config.yaml
n_layer: 21
d_model: 256
n_head: 4
n_kv_head: 4
head_dim: 64
d_mlp: 1024
vocab_size: 4096
activation: "quick_gelu"
norm: "rmsnorm"
norm_place: "pre"
norm_eps: 1e-05
positions: "rope"
rope_base: 10000.0
rope_fraction: 1.0
qk_norm: true
attn_scale: 0.125
bias: "none"
tie_embeddings: true
parallel_block: false
init: "normal"
init_std_qkv: 0.03
init_std_o: 0.03
init_std_up: 0.03
init_std_down: 0.0
optimizer: "muon"
lr: 0.00292
lr_mult_o: 4.0
lr_mult_down: 2.0
beta1: 0.95
lr_head: 0.00639
warmup_steps: 112
schedule: "cos"
final_lr_fraction: 0.1
batch_tokens: [32768, 65536, 98304]
seq_len: 512
doc_mask: true
train_tokens: 298100000
steps: 5094
dataset: "wikipedia_en"
MLP neurons of a small language model. Each row is named by its layer, matrix (up: input weights) and neuron, and shows model dimensions 64-255. Each number is 500 + 25 x the weight over its row's rms, rounded and kept within 0 to 999. Numbers have three digits each.
After each neuron's rows, "fires on" lists the tokens most often at its 100 highest values on Wikipedia text that the model never trained on.

L6.up923:501513499480479496491456479477466519499484446547506512499529529490527468487544536505495495484514482496472480499497500530470507485512519472512496537487528508506516482486502462497496461498488533483522545517509489491484532534502464468498484523493479509471531482510505499500452514527492522475460456529478511465453457454518532455513461533498488505519522482491503513527465513529463509512476529496530450498501551513541533507485495550492435523491490507471510515522503468521540511495483448468441493475483505409498489491478506495488466496513462483506502472531517473456538488494514548530
fires on: "ic", "f", "ol", "l", "id"

L4.up46:514488499494522505460464458532508533479516509494505536502494527450520499492491516511479506453499479544486487532483497498484507491526537471459514484466562517509475496470523525495523517546482549482508502472517507505533484496491475492517502502495528462507524472527513492543465487484510509460489488477470469497497521539504531506493481467489522517497502484446487483501520511502520502514472523465491483501522528516491485550493502531494545531475512505536514488552486508512527512547483458454509499526507474510502531473556520506477518536498475481483585524531534461461502495495532557511
fires on: "em", "f", "l", "u", "age", "est"

L12.up244:486532502536485477522545535537493496530508472440493531488509488525534502446486473492526460525474496518509530478453556575519493536522492488483499485486480517511530482505482464485501525526519503542516481534487477498539482485486534489501526469492502535491465493450501505499483507515483477531493478505487558546487474523504482488525501506513469504536497514538462496488506528502480471503484462515485517521542531465503536545516473499512510465496502464476517471486498467544516446456487530496505480514490463451506467486477511493479482460492474519452509500490464522488497476500528535543
fires on: " play", "al", "ot", "an", "am", "h"

L6.up40:510543494548518496482515467540442514461485509475509543523516486442508513491536519487507524506492484518530514483554510454493490525512496474520493495446510525503507535490533541500485507537508493504483507510503515494513504518482486484519473544465556519498478509522541500488520525497494479477466504509470464484426469500536540479496476475537517477511550465491510522525484496500494518555511508499511481482458503489470506536512522478509507553474508490501493480464495468515491547472518464529511473486529484494469449514512523485492499501525499477497475524411479510482464500469541499526
fires on: "er", "i", "o"

L6.up313:502476470483511525532479503451494464499514500474535481517480506472500510490510500505463508507522509505478473447521497488497530475561508513520470508491487524489476500506497490503486510494480497505498510489476483501517494491577525502517522522507505474542505473524533538441496464544470497447494520469449463486509487462514520491537478522507465492475542502501526462463507507462534532514473515517505449525455476522521521528458503477489453464506477487554520496521529488535516528459504520458497516471531492484451498526497507433516501539503506524506502482435505507511513487500489460468
fires on: "\n\n", " T", "ist"

L14.up574:518506504506442500520523463530508502577519496473497565523533515477511528522527488472534528460462512495483496480466484496531475499479472511506537473464500511465481480479528495550493501514560510501492495535484533522476541524459514488519472492459522518544518553518496498494491520505548526503472492511498535448473516508480486415456482548493449504489496481455537525517435449505496504508530519530479506531477496464501486478490488471480512462511488500491484485525480479515532512472501498486492487513510483506463517495516488513492516528505495499481481487479526489499478489505461489492
fires on: ".", " their"

L12.up439:480534490515461472495518512496461539499497488523481475495477464491493503525497502496486543510509492523503492522508519483483533484502532478535510498502492493483494464489515519549475508510511475475512522461515497461478468488502463478543505554484461479508495509518499498528493517494549482440457487511452540539479505528557489511464499495514514540529507496537486494501483482504514478519534512496509516496490449526519500521530520542542508479516487491499482483449438513498526487486539508523511515507524514490505549484539546507491530494510508527529510499487497458489534489495536484508
fires on: "\n\n", "\n"

L5.up454:484555520528502476550524477545469480503498518517525530509514467518538464516504470501499529478489535514464534521514476545446496474504498466542453537530489496466511541511513482514517511481545461484478526520479528454529524522490477522521530514470563571513508489498518487491503496521542475511481497508493455495517476488467507491521498489499471498528521485504491512490480546432520485504494482498536485473503527523526512527487535516511481512506504534504489532487490498507464511503502485522498486490442489489510522477429488495517503523468490479491519527494503517527474487469534496456
fires on: "ing", "ings", "ol", "l"

L6.up542:557479497530456446502522450474450545541512464497508520490475501539500478547508483515489490497547509502499510473528508470478478526519523518505520486466458511450496501486474470537523491521509473501477514494454514493527539491464497519505513473520534506493514460509493483496487508472478499517495516539491482452452496495511506506478532475479510494488462492481466490547511495523505503493464472496528500445497470496466491478496526558501509544473515532528490455514480530521461494524471505492526524529524516509496539510526523503486475520505529470507534522510527459457522550513553474514
fires on: "ly", " never", "ally", "ually"

L17.up970:458526506554498490527509508507467487510479493505503505477472454486483523483477479488490474488502520499472526516543468499478486455482516475509516521532516485493522506485503460560482506499481549507522510492502508500486475505497526520519488521506525539476463475499488529484498498529516492484485549474483515565469549547510485515476488489482472535494520523524481472520508443493496488497527504543511548492473519443451517470509511537520471510521494498479526509460433475456572511490531511533535470525518521508460470533534514481507523492503488504498526546528512538537468497517507516522
fires on: "\n", ".", "\n\n", " En"

L12.up150:509528527528492472489475492464505462449550520476510544517501478477515507498504515527528498480455524516505502511499507507487505494494494478512465506538471524454521490520520491458448537471512535503538488528500534468502522499479484500476488497484507498456505484505472507485494519498497467513497489465490498512512471461494519503495495512484508474527530462535496499525463509448494537506544470504472532435443492501473489517513513510479492546483458443548533503473472547525528508473478472491509501511450497517499475526457504471465478513528521485462499489503513497526497462467536501531
fires on: "in", "u", "ang", "o", "ol"

L5.up738:478506456501495515479532513506479554499475498484522518504525495493492535483467510452446478471514518531495528503479513528555512495458446531447527460461478483509488514502512516495494497494541483494539481542484518443492501515511488518482565466530491528492472514484474502500493475499455476489499481484479489493505488502484503516438466512442455460529497507527506552494488510489528468513525495512479508457493521520506491498480518496475490501443513501504493486507501482523496495461469486485479475517528510491528525432491539538504484488513488531502488498467488523450486543465532467518
fires on: "ing", "h", "er", "al", "s", "el"

L16.up577:488518510488497479479547489513493535515507499468491496529495545530504523518535469514555475549507498501510475551506454489474563549494432478496461516490497523506489513490550501509509491493486502488502471516513512471491494472509448505453496501464493542517540481517508481561506505530499533508528481530510484486480514521488512494520494511510522444497440509472491486485455521466482516475501497552536511500493477471507481464503520502509533491455466511541481508496514499483501515446520499505548429490494458512465486494497496493506493533538508499518522543476511532521492453504514488462
fires on: "1", "ar"

L12.up621:472507515476482528488513519493480499498454514524518516537491507520497472526536505520537488513491500570528472491510521516469467514423515490475495502498525427498533514528542506490541491532493509499489466501521480529492498500530524513522553494535521524475516479522482499516503495499485490520500493502480505498483521535479538499487491556504496479494488522500455526482487440486474475497444483493510487470506495498499496495536478520512493474459464471547501489480460516521498567496485502523559498513516468518506512509478471497522563506506514475528586510501499505482502474512466497489
fires on: " Ed", "ip", " Mar", "ar", "ard", " pos"

L5.up365:502473509505461502497515506469522520524532510508516499522502522522524529450516511469550530487499519512490545478466477520483486528511510485497482481537483477525548499460458512519502474533501488521532485485524523495494531483470508507535488461483510491540429490496475468494506495514473536494476493494499526509507470497514497550520542484495460486476466546495524483484522525479485484485493489493486456520476499479509516501484530543512460457512498517539512543481513510537470513471531465535492499455492482419515534506507504503484508501442459474520491503497523485447552486461504487530
fires on: "H", "93", " H", "88", "pp"

L8.up459:489513513516512473571540509470484520501511466513495472552533461440489512517495450472475499475473538473505534477566505495532497516436515490514433494510527526529517524515481478514512499524540542538500482503485484469494502531507540494528495490498504526502521515549518480466514516516465442471476529521489479509501480471492497534537485487502492500493525501523530539477525492498489527510500486525443496504500496494484523535505542492519497549483487481531473496484457470520479496507479506480518523494473500478521458492498483540501544476527490463511474488458500484527501518506452507511
fires on: "i", "o", "ri", "R"

L4.up375:513495524495506483515469472511538517441547494513526520524542496471490520485508497489478498472492504535499502483474540528524533531527497488514532467491484484504469455516477521520479536515494570521486467540477517485513516465488501482487537527514479493492480510467487494469496533483470488483491460522529521486498468532515490546437478488469486558483507523510473491540528502527513483450509524460478464560523472487501474470536518495490512461481514484485490485522481522492513512514510495514505543486493500491525481489518498483482477536518467518557480522528458451525495503495511475456
fires on: "; ", "is", "ist", "est", "d", "ish"

L16.up55:514504531510428471528522423501477524509499518508496519537499490506470556492442506492524521507508526463531522521490497458553548495470502529492506483513462496537509473527479523502479479471511495477490487451505540553498487508514504500508511528524487503514497524499499470481508510532531530511504509513476460499425507484457496514494487515518447519501509522532502473526515489477501478497602535523536534532465507499501492489501488531487465499496500492487451520521487501515540492507488519504467448481503521522483493525524533504487484525533464510484493492488471489479500454512485504479
fires on: ".", ",", " | "

L5.up484:496513481512493554469525506494485523508501502486495557547496518478499463485510498483514474494508497490512531456467493485525445540517519466514476484474504489525491507518535483540496514533516513539535531518551529520494475503508495497504487501546544492480467523512455495486479530510449465497468500505515489499474505539495529502491470496478466463510501532489497483510461566522467505525476484451464453492545546506495499467507507504495477500454458490491508526502520475484481523506493465450445492502531482477489498489453533520498497491476443478514477547486466531479525504527492496496
fires on: " record", "h", " Christ", "ell"

L14.up690:473490453469488519513468492509525496518475553459508522529533514508481521467528474494517488484520510497495495492509492485497478523496467462491481503503523497468514501510518472538513537509514527535499469519492517509477481467529485500473499501531517518554477499453512503518477483471522488497505510497534492496456470466504502454494509536472481532515452477457507522505427509516495547488489515504508551496527523465493499507490488518487497514547492495536474492554526520519478487534502461461459553506536493536471464552462468508501499475491471508497492489508489480505482475512509474520
fires on: ".", ",", " k", " dist", " several", " t"

L17.up388:475494525479534481521541498472482482477529520502523499520561517497461487501559506480483492545488494546520479517467527518517513552526492504517518528510472548536498488515516488515489506531528555537482496548504527500462565494500504504480498486513533540505493499493450513519510467497490507498467501518527501472480488462486527485474490523519492527484461497480469484501479508466511461494522516516519500496512542488497481485474489512501522507540502494533445518507460478500465471461511459509516519487559493501398510476488490473518456518515473546494500516494473517487517511473536516471
fires on: "1", " ab", " on the", " organ", " its"

L6.up501:451550501506457499476501492484470496527494521526530520474513483492522504498526496487486514519476506487457559457530495468470534491486497494452522481515549463481492465505462533505517496486498491497489478513510467528485497545499457485504505555532459505496457479487494533491493488539487513433541488476493524528493485505478445537506481466474539509491494486520476518518485497518438476533495524539536515472488502464513476510527487506532476513504479472494485477495457474474501486534491528493532492502471450491451492475465449523533542497509497527490522508504509510515504501495502528492
fires on: ".", "\n\n"

L5.up208:514454511519490542514477525491531486494558499495532480506527514492500511479488493518453469539459476511507506437516494508507533490510513510511473464499511502489472490507504480466490551519500485498513488504477487472507503527544484503456513439498495489540519466498513493514458481474447499523496547494497506440522514485441540521489503481520529517465551534544531507464538540511481470465447544513459524518490461492452544506475550496457503480476498515542500544533487474562480506513548502518473497507510495476491520512504514517508520517533510460524472528510490488457525491495490511473
fires on: "\n\n", "on", "ot", "l", "ry", "h"

L14.up349:496464537498531490527500487495511551534464496500519511449488492480498509525510442499516500473504523521479508476518495523513495520528486479500539517508498470487506498506490489539511516478498505527465451455468504477494475489485530546526518478499459536481443512490489455517502524549523485551534514522522512488467493478519521477479499517464465532472521537509537501539474479550506544503564525529453508500475518459440473468528510489510549479502505526501471480525507499485497497475516496516502496531518497443494502459517518529477531526466551431533541503493492460490535496511492492483
fires on: ",", " | .", ".", "per"

L8.up661:465478480497445483504491479461468490518497526469529503512507519485498474506501478476476509474495483480511507510491463516556505507512481501487513501511514500514547491466491501516506506499488487508475496546519494522468511498517450502508494525526478493469459458529460476526466509497463510428522497519436472494498498448478496500532505522509511520484529504480497535501515476475450484511503497501483548532480446508506517479520522508531480489507472497485476488498486541509487481477499538501545519480473471489494508501488507535499491466534504488460494478473505478533461489489490510497
fires on: ".", "a.", "\"", "er."

L5.up258:462487481534476463458490473493491456506501478471506533513505509457496490474486506482524518508499471447522498518522477470527512497523520461493480502484488504507462541524503515503481486513509547540461454516533511500478529508455540495444526456477513446482496488525478517541519500492485483511473524519509484510494521491525487439482519504501517506495512517475481503473485535454497491478485558495442498527482475543498559503507480507525513586477524479526485476548506500535503525450504478485504473473518519479511473534457513492473511476510532497501515479444492528485484509550470508494
fires on: "ri", "u", ".", "i", "aud"

L4.up484:519505501511497502522492478478489509455483533476522490495533423474506511499522484521507506466487475465493483523483472511528568495526483489493489459509506525522502515480479540531540527487505511502506497491528492491529517492468476473510565529552472522454455481482478514496494518520493531445524454517508513483485524524493470524508489538526540507484473485478487491518482508530476534527495464503548465534520525456522488500495567469468478511490533496444503506474500481534488464495529576508504474527476471471498507494488523479554529546466555501495456492462489482499487515492497519499
fires on: ".", "y.", "es.", ").", "ia.", "a."

L5.up407:540473466520475494510452519477495491506511456437531505472493454555502515519513569495539474465469496507474539488528471516472530510503506514505494482473466531487496470486515455524484504533535459508482463491494488488505478483457488493491516480431488489504529496488515497514502482486475508519494474494529554547465473488493495485488490486443501479512488532491463554519516511516529487510489490534483457502458483527542538487526484529496506537463496533512491505493505487487483487515471491457469527544487505495523517456467500498540529514489529482514551480485544475521508519471510471470
fires on: "ly", "ually", " However", "he", "ently", "ady"